Weights of a small GPT-style language model, trained from scratch on English Wikipedia.
Size: 15 layers, width 192, 2 heads of 96, MLP 768 quick GELU, vocabulary 706, 6.94M parameters.
Architecture: rotary positions, untied embeddings.
MLP neurons of a small language model. Each row is named by its layer, matrix (up: input weights; down: output weights) and neuron, and shows model dimensions 16-143. Each number is 128 + 32 x the weight over its row's rms, rounded and kept within 0 to 255.
After each neuron's rows, "fires before" lists the tokens most often just after its 100 highest values on Wikipedia text that the model never trained on; "fires after" lists the tokens most often just before its 100 highest values on Wikipedia text that the model never trained on.

L2.up160 [174 162  74  95 208 149 197 120  80 164 102 106 108 142 163  58 104 161 116 146 139  99 166  86 165 142 191  71  95  87 160 100 145 110 112 107 152 102 119 165  89  76 188 140  72 141 102 172  41 129 134 112 153 153 126 138 122  67 139 103 184 181  89 101  89 122 170 101 171 149 106 127 125  90  90 150  94 146  93 105  63 102 147 111 148 156  78 125 192 127 129 121 119  96  86 129 138 122  95 119 150 136 166 160 151 182 140 139 131 159 102 129 169 130 114 143 163 151 137 151 103  99 160  89 150 115 123 116]
L2.down160 [135 175  80 115 107 161 141 122 108 119  93 120 126  74 171  43 143 144 124 132 209  86 150  98 108 165 147  39 105 124 137 107 101 119 129  68 154 131 140 192 142 147 154  83  70 166 135 155  90 135 125  93 118 132 182 101 146 159 130 148 114 131 136 117  98 109 115 129 131  93  72 161 150 130  87 111 106  90 145 140 112 107 105 149 201 125 120  95 171 131 156 120 133 103 105 109 147  89 109 119  72 115  89 109 115 200 120 152 163 146 110 125 110 106 130 119 146 144  94 159 181 126 183  53 159 128 167 170]
fires before: "m", "in", "f", "p", "o"
fires after: ".", "O", "m", "19", "ag"

L12.up587 [173 158 117 108 130  85  61 102 160 162 140 128 137 119 151 147 176 183  91 184 135 136  53 124  88 116 117 114 110 126 165 112 142 147 151 166 136  69  95 123 125 164 129 118 105 154 159 162  82 134 136  53 108 120 133 138 158 137 114 118 123 126 106 100  67 102 135 107 176 169 172 149 135  75  81  60 120  68 188 147 211  57 164 100 119  89 120 140 122 140 190 142 174  51 132 115 173  86  69 146 132 115 109 151 101 113  87 113 100 115 180 125 137 156 148 129  91 131 115 109 123 113 132 131 158 182 102 117]
L12.down587 [145 119  81 113  89 121 119 173 121  92 110  90  81 126 117 112 148 149 108  65 130 159 129 153 151 153  75 151  74 115 147 136 118 157 117 113 149 131  98 101 145  70 169 145 124 151 144  29 193  93 135 130 127 147 125 128 115 136 125 148 138 168 127 127 147 173 116  99 113 110 102 154 152 130 102 165 152 110  99 114 122 143 135 149 128 104 140  96 113 132 181  57  76 110 112 121 133 102 175 151 120 156 170  79  86 148 143 168  87  87 114 102 118 113 124 141 114 122 105  79 152 146 110 145 151  89 146 144]
fires before: "ow", "uary ", "en", "or", "is"
fires after: "f", "eb", "F", "Ch"

L10.up378 [113 167 167 121 149 132 126 100 122 133 151 162 130  99 183 155 145 157 116 121 172 129 129  86 159 154 153 136 105 200  84 158  83 155 133  79 162 112  60 145 122 174 165  95 120 168 106 138 143 121 168 129 103 151 121 108 225  57 128 196 130 119 141 155 120  93 121 139 178 176 138 140 129 137 177 155  83 106 106 141 106 134 131 155 169 112 137 111 141 156 127 111 125  67 114  87 124 126 141 135 156 105  90 107 172 128  80 115 101 104 113 140 139 130 119 109 135 144 194 133  92 145 141  75 144 142  69 174]
L10.down378 [ 77 162 129 173 152 116 128 111 146 133 101 137 138 139 129  80 176 144 152 176  81 116 167 112 115 142 113 170 145  99  99 156 200  87 142 173 100 147 131 141 106 140 117 157 137 118 116  84 135  63  96 185 132 150 144 140 132 137 118 111 171 133  88 132 130 138 127 109 209 150 123 127 108 107 132  96 146 149 130  93 108 155 154 199 173 140  65 153 136  94 161 167 154 117  66 126 157 158 134  96  95 101 138 149 108 131 145 145 125 159 115 155  81 171 105  87 123 103 104  91 161  86 185 165  94 143 189  90]
fires before: "| ", "e ", "|", "d ", "k", "–"
fires after: "| ", "th", "b", "1"

L12.up668 [100 145 134 120 114 174  56 158 169 179 154  45 123 147 133 137 147 146 158 171 138 165 113 135  85 141 162 106 139 104 115 129  61  99 154 118 178 120 133 120 145 190 155  62 141 136 142 162 102 163 118 177  88 104 109 150 171  77 122  86 126 174 171 160 115  30  96 119 129 136 145 134 114 139 123 154 109 146 106 120 123 158 126 143  87 111 134 137 176 179 123 137 148 103 144 133 164 142 134 182 186 121 164 123 153 123  77 107 127 104 169 108 135 130 149 115 148 113 117 129 172 106 140 100 186 102  95  45]
L12.down668 [ 75 138 128 108 110  69 123 128 118 111 173 197 178  87 103  90  99 114  49  95 154  65 137 158 103 146 134 112 136 161 118 126  98 146 141 149 131 130  97 125 137 116 117 116  86 144 171 183 193 142 159 183 146 136 109 139 107 136 169 125 108 148 136 101 175 120 152  93  74 166 107  80 151  57 153 134 126 156 150 125 106  99 140  99 140 108 174  92 171 143  68 103  92 125 168 112 157 118 153  84 108  98  84 184 113 153 150 167 170 157 119 156 125 121  46 113 102 102  81 176 109 127 154  45  89 151  89 118]
fires before: "il ", "ug", " ", "il", "p", "pr"
fires after: "A", "d", "g", "n ", "n", "on "

L12.up634 [123 111 112 143 136 122 162 138  36 152 117  88 108 125 211 122  87 109 108 158 148 206 161 121 129 217 150  99 109  85 195 112 151 147 128 150  98 101 109 116 137 137 137 133 129 144 108 158  60 184 152  76 109 101  75  90 128 119 177 174 141 177 106 140 127 100 103 174 144 132  93 135 158 147 191 169 137  79  94  86 132 124 122 114 151 117 119 105 111  98 151 156 162 139 126  94 124  75 128 122 127 100 120 255 175 106  87 121 113 117 138 116 140 107 122 121 115 132 163 157 120 129 115 166 136 151  98 145]
L12.down634 [109 158 163 144 121  97 109 102 136  63  84 149 186 111 129 160  95 134 130 124 127 127 127 131 148 121  96 176 105 179 122 188 130 102 196  66 163 122 167 138 132 173  75 131 122 123 146 158 140 137 119 118 164 102 105 149  96 133 135 149 119  75 154 158 127 157 154 107 166  78 115  88  63 162 150 155 144  99 138 127 112 132 144 130 132 189 153 140 155  66 166 153 168 149 124 121  94 112 130 125  70 150 122  84 132 178 181 141  85 124 139 102 131 152 133 121 122  98 168 159  89 161  96 175 167  72 187 168]
fires before: "al ", "al", "—", "er ", "ally ", "| "
fires after: "ed", "i", "si", "at", "um", "er"

L7.up358 [179 125 129 113 174 138 142 160 103 113 164 109 110 161 207  57  89 103 109 221 119 145 185  78 130 138  74  91  63 105 185 175 140 121  84 144 129 181 139 105 134 170 160  77 120 164 180  89 109 148 160 120 112 105 127  63 126 113 119  93 117  96 194 134  90 104  88 129 149 122 145 132 107  87 138 136 116  92 185 153 132 155 125 164 110 147 126 114 130  98 122 158  94 140  85  77 133 180  92 157  98 152 105 133 127 191  87 117 122  96  95 104 164 116 115 111 153 172  85 158 132 125 153  54 159 113 104 148]
L7.down358 [136 157 167 149 129 152 116 170 118  90 131 110 144  97 167  91  87 106 115 130 114 168 149 135 117  80 150 117 123 109 127 119 149 114 171  77 121 138 110 110 127  85 163  91 150  66 170 109 117 197 203 123 121 149 129 127 199 145 132  89 146  96 153 112  83 118 132 154 133  77 118  65 115  62 115  68 123 139 163  91 117 138 162 149 100 110 162 192  70 129 149 149 101 108  91  92 139 171 144 145 133 118  65  78 179 179  77 163  91 178  94 155  76  93 162 168  98  92 119 103 153 150 200 116 202 114 125 148]
fires before: "ap", "a ", "an ", "B", "n"
fires after: "o", ") ", "te", "i", "th"

L4.up654 [ 95 164  73 142 127 183 124 128 154 167 107  89 145 112 159 159 144 166 107 189 111 127 141 130 112 132 111 110  98 138 113 150 180 112 109 173 139  83  90 156 100 149 150  33 117 137 122 103  81 108 162 132 107  66 140 196 152 119 168  49 141 128 140 123 113 162 107 137 165 181 157 195 201  89 153 149  61 117 171 105 116 125 151 148 107 157 121  99 153 159 112  68 119 112 101 129 169 101 101 164 135  94 170  85 117 132  96 119 112  61 134  77 148 109 161 125 164 142 125  71 133  92 149 124 115 142 110 103]
L4.down654 [119 168 105 129 144 181  75 163 184 165  98  99 153  86 130 153 160 128 159 135 143 161 141 120  97 164 110 111  88 103 112 139 158 100  93 145 172 108 116 131 103 103 127 117 100 150  96 103  60 106 177 111 165  55 129 142 170 145 170  91  84  68 128  85 167 165 121 137 160 142 157 165 205  37 153 124  88 161 103 122 117 123 140  88 144 123  76 109 107 151 144 114 168 115  80  77 129 147 131 156 116  87 113 113 197 198  67 109 117  95 153 144  93 117 172 156 149 165 126  72 122 116 160 122 187 118 148 175]
fires before: "\n", " ", "\n\n", "T", "In"
fires after: "\n\n", "\n", "s "

L12.up11 [111 116 122 170 149 145  98 120  75  97  70 141  87 141 122 102 126 143 138 133 123 169 149 101 164 215 115 162  93  91 144 114 192  84  87 150 134 107 137 153 156 118 106  67 160 140 172 120  97 198 161 103 122  45 109  87 147 131 158  94 140 189  96 122  84 122 116 140 151 145 125  83 157 115 168 182 129  94 163 153 114 171 142 116 109 175 118  69 170 117 190 143 166 157 173 142 129 100 124 174 177 132 133 169 138 149  99  94 113 114  61 136 143  71 164 108 134 182 155 148 140  83 177 114 127 136 141  81]
L12.down11 [116 111  75 163 161 114 122 124 110 123 125 107 145  92 167 156 144 166  76  80 160  89 164 133 173 152  70 177  94 121 122 130 120 155 168 135 175 136 134 122 131 210  96 142 102 106 186 163 140 159 132 149 130 133 122 121 123 109 129 100 139  91 192  94 110 138 160 135  95  87 132 116 132 165 176 176 135 112 105 131  87  91 147  97 152 130 176  99 122 156  79 145  97 132  97  84 128 121 112 123 143 127  93 157 150 153 110 141 127 174 180  95 101 133 142  95 125 129 146 153  84 118  95 169 147  84 233  93]
fires before: "al ", "al", "ally ", "ated ", ": ", "ted "
fires after: "ig", "an", "si", "T", "I", "An"

L9.up275 [192 170 116  91 132 112 122 137 153 189 144 121  96 134 123 120 140 181 108 119 147 140  74 107 128 154 114 103  53  52 139 152 132 118 189  90 158 118 160  86  84 158 109 137 118 158 102 144  99 142 124  83  72 113 113 107 123 153 137  94 180 147 139  77  83 118 152 104 163 110 227 108 173 154 120 103 143  86 171 124 149 117 116  70 134 166 178 149 143 143 115  88 118  86  75 143 140 119 125 109 153 121 158 155 159 139 124 133 147  47 138 129 175 154 162  99 123 181  99 135 169 141 131 178 167 173 127  84]
L9.down275 [128 128 146 156  82  72  82 123 141 134 125  77 113 113 106 142  86  95 108 119 122 111 179 184  95 130 133 187 186 149 149 130 177  84 125 112  76 109 182 103  92 109 137 117 146 155 117  99 148 123 130 170 148 114 146  87 160 133  84 150 137 149  90  70 122 141  92 137  89 162 131 178 142 168 147 122  99 100 121 129 161 142 126  96 127  72  88 121 180 115 114  56 139 165 149 144 167 133 170 135 129 108 132 118  37 170 130 151 118 153 192 157  87 179 100 122 121  87  95 170 152 136 143 122 145 129 136 129]
fires before: "ow", "i", "om ", "en", "ec", "is"
fires after: "C", "F", "f", "ar", "h"

L5.up201 [151 139 115 112 154 132 182 127 110 166 106  99 122 127 175  86 137 131  54 196  98 120 140  83  73 191 109 157 108 122 125 105 122  98 116  99 131 116 142 142  96  89 195 120  89 179  76 148  38 104 163 128 152 125 166 138 144  87 110 112 110 173 149 107  48  64 121 127 135 144 158 113  93 147  64 126  84 106 166 176 105 131  75 121 175 212  47 163 135 130  85 145 130 116  99  89 154 117  95 113 103  95 117 126 138 151  88 147  95  73 142 163 154 156 128 130 144 146 108 151 175 100 146 128 108 176  52 103]
L5.down201 [166 135 140 118 109 141 126 102 124 132  93 118 134 135 119  92 110 147 121 146 174 134 127 170 109 104 119 169 158 121 103 170 170  73 102  70 136 136  94 151 116  57 164 112  48  99 147 141 153 139 156 137 239 149 170 124 130  90  97 146 109 172 173  87 141 123 126 144  83  43 129 119 118 140 150 132 161 153 102 144 109 101 143 106 105  62 140 120 153 124  99 155 191 176 137 105 115  98  61 122 146 155 109 165  92 145 137 118 117 148 124 119 153 150 140  84  71  95 173 162 153 183 146 113 103 153 159 135]
fires before: "n ", "oug", "h ", "m", "om", "in"
fires after: "th", "(", "was ", "re", "H", "h"

L2.up87 [148 133 119 192 123 150 137 138 131 127 180 126  89 141 147 137 155 123  90 192 137 112 112  56 104 139 116 114 158  62  88 127  95  91 123 107 157  95  67 145 150 175 160 124 115 206 115  99  79 140 147 108  51 134 107 113 149 120 139 149 129 137 177 160 129 145 168 157 158 150 144 113 104 146 115 105  80  89 113 120  74 122 116 127 105 130 136  93 142 125 120 147  96 104  95 146  92 117 129 117 133 117 122 164 155 174  52 140  80  97 160 133 108 104 102  85 191 191 143 150  88 150 146  78 170 148 168 146]
L2.down87 [ 87  73  83 105 139 131 128 124 162 153 176 145  90 157 158 110 143 144 111 129 138  93 173 110 134 222 167  85 148 142 104 138 160  72 104 129 231 148 103 154 105 106  78 156 126  77 131 155 130 112  79 111 168 150 125 135 136  66 123 175  99 132 131 145 126 156 132 150 156 150  97  88 122 125 167  97 143  83 148 158 144 100  89  75 116 141 137  96 137 157 109 117 130 124 167 130 129 130  79  85 146 102  56  82 135 179 115 152 143 106 155 114 108 171 172  84 110 167 159 119 168 157 112 171 168 159 140 148]
fires before: "| ", "|", "N"
fires after: "| ", "2", "1", "20"

L2.up56 [152 154 153 176  96 123 154  86 148 120 101  99  93 131 162 140 159 173  88 123 123 160  79  77 164 144 155 138 124  99 155 101 151 140 134 133 115 143  83 157 124 156 137  80 114 142 190  65 126 174 224 127  96 121 120 105 107 172 127  93  83  97 134 126  78 118 171 166 132 146 186 127 116  81 136 145 119 141 158 118 146 162 144 177  97 107 159 103 146  97 179 135 141 124  88 144 104 125 123 179 118 108 185 155 164 164 101 175 115 122  80 140 105 126 106 102 145 137 157 181 185  72 143 110 109 141 107 114]
L2.down56 [120 112 176 169 142 120 123 148 162 107 128 100 109 166 147 146 155 157 155 152  86 130 171 134 151 154 145 107 123 133 187 119 115 130 162 125 184 130 105 134  81 136 124 126 192  65 159 158 108 107 169 143 112 159 162 115  99 107 107 138 115 110 124 136 148 126 162  94 172 173  77 127  71 149 110 148 117 128 113 108 118 118 145 187  76 153 172 106 136 147 194 114 168 178  98 164 161 105  80 115 110 119 123  65 167 116 177 101 139 220  60 134 113 149 202 112 127 131 124 156 151 144 118 107 127 139 140 200]
fires before: "b", "a ", "the ", "M", "v", "P"
fires after: "ed", ") ", "ot", "fi", "ec"

L2.up477 [ 82 161  58 114 159 183 187 130  91 176 119  86 125 145 159  74 124 141 119 172 133  83 147 105 108 163 122 140 124  74  77 137 101 121 114 156 146 137  96 168 101 128 181 137  80 165  70 143  64 100 150  90  99 183 153 173 151  85 115  81 118 143  88 166  93 141 107 114 104 143  99 117 106  90 110 144  77 127  94 142  62 169 107 155 153 150 137 107 161 171  98 150 114 103 104 135 127 163 157  96 151  86 120 112 182 156  86 179 125 107 165 112 219 115 135 108 167 141 137 166 119 102 131  76 115 104 175  50]
L2.down477 [ 76 123 116  79  57 140  81 128 110 150 187 126  90 104 117 103  95 170  72 105 182  87 131 140 125 103 166  86 107 144 134 176  93 114 123 116 136 109 138 145  95 157 132 114  41 153 179 135 153  48 165 153 126 122  86  99 129  75 148 188 122 153 116  86 117 125 107  51 162  94  76 116  53 124  88  87 106  64  70 152 124 183 136 161 169  83 108 118 138 182 134 162 117 177  97  85 108 151 131 107 158 209 107  57  69 132 144 184  99 159 122 132 121 166 141 132 108 133  80  99 119 144 144  69 102 146 130 132]
fires before: "f", "m", "d ", "in", "| ", "d"
fires after: "G", "20", "B", ".", "1"

L5.up612 [105 151 116 132 135 141 165 128 111 171 109 143  87 144 113 122 111 111 102 156 206 138 140 119 153 153 140 110 106 131 146 143 119 104 129 104 127 138 139 131  81 121 156 118  88 153 126 111  99 195  99  61  90  91 146 127 110 100  86 121 103  95 102 117 171 138 144  89 103 196 137 188 178  76 152 115 147 154 183 122 100  90  71 100 109 110 100  57 177 161 134 130 183 132 141 150 113  51 120 144 141  94 122 193 110 162 136 132 152 137  88  89 144  56 131 121 133 143  85  92 125 130 149  50 166 115 137  98]
L5.down612 [119 129  81 113 143 189 111 126 175  97  98 165  96 128 126 114 149 142  58 135 163 117 114 117 107  72  99 130 164 121 124  95 102 121 132 155 152 133 146 127 126  95 157  95  91 105 133 178 135 111 194 178 176  73 184 113 140 140 125 141 145  89 164 166 101 105 162 225 136 181 155 115 139 156  70  90  93 146 100 125 160 121 137 145  94 168  83 123 144 110 124 103 158 140 193 122 107 164  96 128 114 148  81 112 123 133 117 136 175  81 136 127 122 141  59 140 142 172 144 116 111 137 192 119 109  73 127  87]
fires before: "\n\n", "\n", "h"
fires after: "s", "es", "e", "a", ")", "os"

L12.up420 [ 97 118 110 122 135 147 177  98 159 157 142  93 175 110 147 122 160 103 122 121 145 123  92 119 130 166 117  66 143 171 195 129  99 160  89  68 141 128  71 175 118 173 157  56  73 107  95 135 104 171 104 115 117 135 143 184 124 126  62 107 130 180 124 131 121  67 105 153 141 169 109 171  96 133 110 130  65 145 117 120 149 143  68 134 161 120 131  76 135 187 158 114 122 105 118  69 186 113  70 108 198 121 158 160 163 172 106 116 140 124 133  94  89  76  81  77 130 111 174 113 175 105 155  99 143 104  85  65]
L12.down420 [104 191  94 144 134  78 123 118 113 135  81 104 176  72 138 157 158 141 130 156 153 133 134 140 188 131 160 164  99 133 162 157 132 184 123 112 153 143 122 103  94 122 113 133  90 104 129 181 133 185 142 104 114 161  93 118 121  82  80 136 107 111 105 144 122 113  91  96 128 124  83  88 130 142 101 111 102 119 129 164 117  76 167 203  97 145 103 120 124 122 135 197 135 109  69 113 175 111 156 110  93 174 117 165  78  50 124  84 128 133 120 121 117 144 153 120 110 182 116 209 142 129 194 170 132 139  58 161]
fires before: "il ", "il", "as", "z", "is", "ther "
fires after: "A", "re", "d", "ra", "B"

L2.up524 [102 142 123 158 175 120 109  86  40 155 145 100 106 140 172 103 135 136 156 154 142 154  96  66 142 158 141 116  84  97 146  85 100 117  96 117 132 124  87 144 110 117 120 147 100 206 168  95 110 125 202  89 115 138 161 162  95 149 111  43 100 112 116 147 125 146 162 133 177 123 168 105  88  70 128  85 140 108 178  51  96 155 131  94  95 130 132 100 110 135 164 162 100 101 139 156  95 158 122 155 115  76 175 144 190 141  91 128 122 142 178  97 143  55  84  88 104 152 113 160 136 111 171 140 104 158 153  83]
L2.down524 [140 117 144  79 115 184 134 122 174 108 181  92  81 126 137 124 143 120 102 123 184 179 117 113  98 158 161 128 161 125  98 169 115 125 104  78 161 181 111 106 170 139  14 134 123 113  82 145 107 115 172 173 196 148 157 139  94 102 132 110 103 119 132 101  94 102  87 114 130 107 148 118  95  52 131 129 145 123 124  89 131 129  93 151 100 131  68 160 148  50 155 151 126 158 102 101 117 145 103 144 126 122 101 121 140 157  99 144  54 170 130 136 133  59 137 140 142 151 118 165 170 135 179 149 142 151 117 133]
fires before: "b", "T", "C", "\"", "6", "P"
fires after: "ed", "p", "J", "o", ")"

L12.up743 [163 124  97 108 139 131 140 147 175 164 140 122 103  54 106 119  78 132  81 153 116 124 123 123 152 137  97 132 126 143 176 160 195 122 118 140 159 106 146  91 131 139 146 128  86 149 164 156 111 150 143  92 127 141  90 111 125 136 123 166 214 100 131 121  86  70 160 109 165 108 154 183 127 117 117 116 154 163 133 133 169 155 125  96 153 100 109 101 118 134 145 139 132 111 107 142 199  82  90  77 173 191 158 188 155 110  93 146  72 127 135 174 120 126 140 123 112 128 102  85 169 126 168 114 140 164 202 140]
L12.down743 [ 95 168 174 118 130 161 129 115 140 110 101  84  99 124 167 107 142 133 156  93 150 130 179 120 153 145 124 115 145 147  83 202 162 162  94 121 171 116 136 138 164 112 105 144 147 154  92 144 121  98 174 114 134 151 152 175 158 112 178 130 149 148  80 118 139 131 131 131  92 146 170  91 120 134 197  79 204  70  69 141 195  72 153 152 123 128 137 148 119  89 159  50 131 113 104 160  85 111 169 192  64 137 127  96 143 152 101 115 199  73 156 125  86  55 125 191 101 134 112 151 145 119 124 114 129 167 156 180]
fires before: "ow", "le", "i", "v", "um", "c"
fires after: "f", "v", "C", "\n", "F", "con"

L9.up724 [105 219 133  44 153 157  93 120 136 155 129  90 103 116 142 121 176 155 114 106 117 109 170 122 103 138 151 118  31 164 220 136 156 124 120 147 162 162 101  90  72 116 124 161  88 117 108 128  93  73 152 123 132  77 127 129 181  90 168 120 148 158 125 106 144  72 149 137 207 162 135 155  92 146 100 144 131 119 143 136 116 148 120 137 115 142 103 144 169 179 157 124 134 125  50  99 143  94 139 126 124 148 141 170 180 129 109 165 120  87 115 180 150 114 120  99  78 150 137 137 133 128 141 127 163 159 130 124]
L9.down724 [131 193 115 161 139 137 119  98 127 126 114  93 140 110 115 114  55 138 132 102  86 105 156 136 118  51  96 172 158 149  57 134 153 110 203 145 167 131 135 177 124 149  80  96 158 104 113 147 108  96 169 171 159 117 132  72 143  59  94 159 193 205 178 148 168 125 107 112 131  88 118 171  88 173 161 132  91 150 111 137 100 113 175 150 131 161 133 171 101 123 165 191 146  65 167 120 138 108  96  76 124 154 130 113  98  90 151 126  94  76 112 133  93 104  96 139 100 117 133  46 104 132 148 112 144 155 110 147]
fires before: "n", "k", "d ", "l"
fires after: "g", "b", "G", "T", "B", "th"

L10.up758 [121 118 140 138 142 154  96 116 137 145 170 112 129 114 175 137 138 141  98 201 112 135  71  89 142 137 177 127  46 111 179 153  81 199  91 141 151  87  86 137 152 173 138  87 121 135 190 130  71 116 148 119 121  61  84 116 150  73 106  91 149 101 152 143 123  73 158 123 137 196 150 126 129 139 113 129 124  93 205 118 171 162 178 135 131 156  95 125 162 209  98 194  87 126  97  79 120 135  75 102 177  87 154 144 128 144  90 245 121  90 145 123  78  97 135 139 120 152 160  54 151 112 142  69 151 139 118 117]
L10.down758 [109  97  93 104 125  99 104 125 116 187 143 140 132 116 142 138 101 105  67 184 118 128 165  97 123  93 177 173 106 172 105 185  96  86 159 111 134 156 124 141 130 104 138 130 121  96 134 116 140  93 167 131  78 136 119 134 131 155 152 197 163 114 109 151 147 196 133 113 113 144  76 113 140 114 136  99 149 103 171 102 113 171 145 196 153 114 188  72 140 122 103 169  44 176 155  79 129 123 142 122 118 148  99  82 127 132 109  99 134 131  63 110 140  88 109 147 132  50  82 135 116  94 133 164 115  63 156 154]
fires before: "J", "ember ", "ay ", "A", "M", "Mar"
fires after: "2", "1", "N", "on ", "– ", "n "

L3.up137 [169 131 104 142 170  89 142 115 181 111 132 140 123 113 146 117 153 101  84 186 149 114 120 107  85 166 128 106  50  96 133 145 131  92 168  82 127 102 105 112 144 124 173 148 135 141 149 127 101 149 179 109 135  84 156 131 120 152 150  77  95 113 177 171  81 148 144 125 194 125 212 121 125  73  58  83  95 100 209 119 109  80 145 186 118 161  80 118 134  82 175 146 113 109  76 158 111 115  97 174 154 161 220 163 183 124  77 148  86 138 139  78 153  75 120  89 125 127 126 140 153 111 170 103 103 120 164 142]
L3.down137 [102 124 146 196 140 129 149 130  78  50 114 161 202 129 157 110 138  68 121 136 150 115 129 125  86 110 177 143 152  91 106  92 104 136 130  92 149 117 108 137 166 159 144 125 119 128 179 162 118  88 156 100 178 165 117 146 126 140  80 130 120 109  97 166 198 147 144 104 122 131 135  79  81  87 154 164 161 130 103 120 125 154  67 139  99  95 151 100  79 150 102  91  89 157 102 143 128 156 193 115 104 129 135  76 123 151 189 142 131 136 143 102  90 128  84 157 101 146 162 105 130 110  79 194 141 148 115  69]
fires before: "b", "a ", "S", "an ", "P"
fires after: "\n\n", ") ", "ed", "us"

L10.up109 [108 150 119 125 128 187 137  96 123 103  55 130 138 112 133  97 143 119 153 228 199 124 134 137 155 134 131 103  60 137 137 122  70 123  82 104 137 119  98 147 111 143 118  76  88 129 100  97 105 164 142 119  95 129 160  75 170 121 119 110  83 114 139  88 144 108 141  80 109 232 169 126 153 129 111 141 138 147 181 141 166  57  96 145  98 182 103  75 136 140 135 129 136 125  72 118 180 149 120 161  97 140  78 133 122 150 146  94 169 128 107 140 193 125 144 125 125 161  97 143 100 109 190 163  95 146 122  98]
L10.down109 [137  92 159 102  95 155 105 185 162 134 130 102 169 119 122 176 125 126 122  83 173 139 160  93  98  89 193 129 141 172  94  97 121 159 166 131 129  97 113  88 155 126 144 132 120 118 131 126 133 123 148 109 133 123 119 140  96 200 148 125 136 125 113 171 133 165 138 134 169 186 147  86 138 141 153 184  84 154 174 179 115 148 123 121 147  86 114 122 106 203 108 148 140 123 144  78 151 174  33 122 144  91 137 170  88 128 119 192 167 128 185 116 128 139  29 160  92  90 128 158 126 140 174 119 147 130  85 127]
fires before: "\n\n", "\n", "s ", "\" "
fires after: "s", "y", "e", "ts", "es", ")"

L12.up47 [128 123 136 119 135 171 138 153 141 169 123 110  63 128 168 214 117 135 148 176 109 158  93  68  60 179 121 125 145  77 113  69 101 165  94 130 166 108  68 162 124 156 108 153  86 118 111 126  69 124  94  97 117 124 162  84 161 154 125 104 115 158 166 106 181 132 159 143 111 129 187 174 132 111 116  98  65 162 183  78 161  68  70 118  95 145 117 129 127 137 124  80 137 105 110  87 103 106 113 104  91 168 133 154 147 108 104 172 178 125 129 178 143 144 152  97 133 151 112 104 183 115 168 120 178 128 101 177]
L12.down47 [207 101 153 113 103 142 143 112 173 106 170 124 111  90 106 153 127 198  71  69 126 104 167 173 103 102 145 145 112  71  93 100 163 186 131 112 133 107 166 129 140 158 106 175  72 188 162 113 135  92 147  92  96 105 171 146 188  81 142 152 128 140  81  85 146 134 136 124 174 109 125 121  80 112 145 132 128 140  50  62  67 132 131 131  94 124 136 191 103  91 153 116 134 132 109 136 134 123 145  74 116 147 124 117  56 133 142 137  61 116  95 172  90 143 114 121 105 101  87 105 148 129 208  78  87 140 131 119]
fires before: "ing ", "| ", "l", "n ", " ", "ati"
fires after: "| ", "oll", "res", "f", "s", "ou"

L2.up604 [120 115 128 113 182 145  98 106 142 158 108 137 168 122 180 116  88 122  79 113 156 145 155  73  95 144 133 110  94 143 146 150 145 100  85 138 194 112 116 181 104  88 117  90 105 136  91 112 103 139 137  87 113  89 180 147 163 145 128  79 117 145 108 118 121 172 151 146 210 170 169 188 175  97 153 127 129  76 148 118 128  99  90 131  62 149 100 123 125 163 155 123 146 127 143 132 124  98 102 174 125  83 188  82 173 112  85 118 155  66 164 123 179  88 156  96 130 157 118 129 131  95 128 132 119 111 105  58]
L2.down604 [125 113 104 150 131 187  94 156 165 191 139  93 205  89 133 116 142 150 155 131 163 150 181  73 113 112  96 154  78 168 123 135 144  62 106 135 244 122  89 150  96 115  94 155 115 165 108 112  98  95 149 145 136  73 150  93 167 135 160 131  68  95 133  85 165 136 101 151 118 165 138 149 183 115 171 103 150 117 160 147 107 122 138  95 140  98 121 116 137 143 125 130 161 107 134 114 157 138  96 166 111 102 103 108 200 155  75 121 160  93 166 155 109 149 140 158 115 156 121  49 109 131 142 101 150 105 167 134]
fires before: " ", "\n", "\n\n", "T", "D", "In"
fires after: "\n\n", "s", "\n", "==", "s "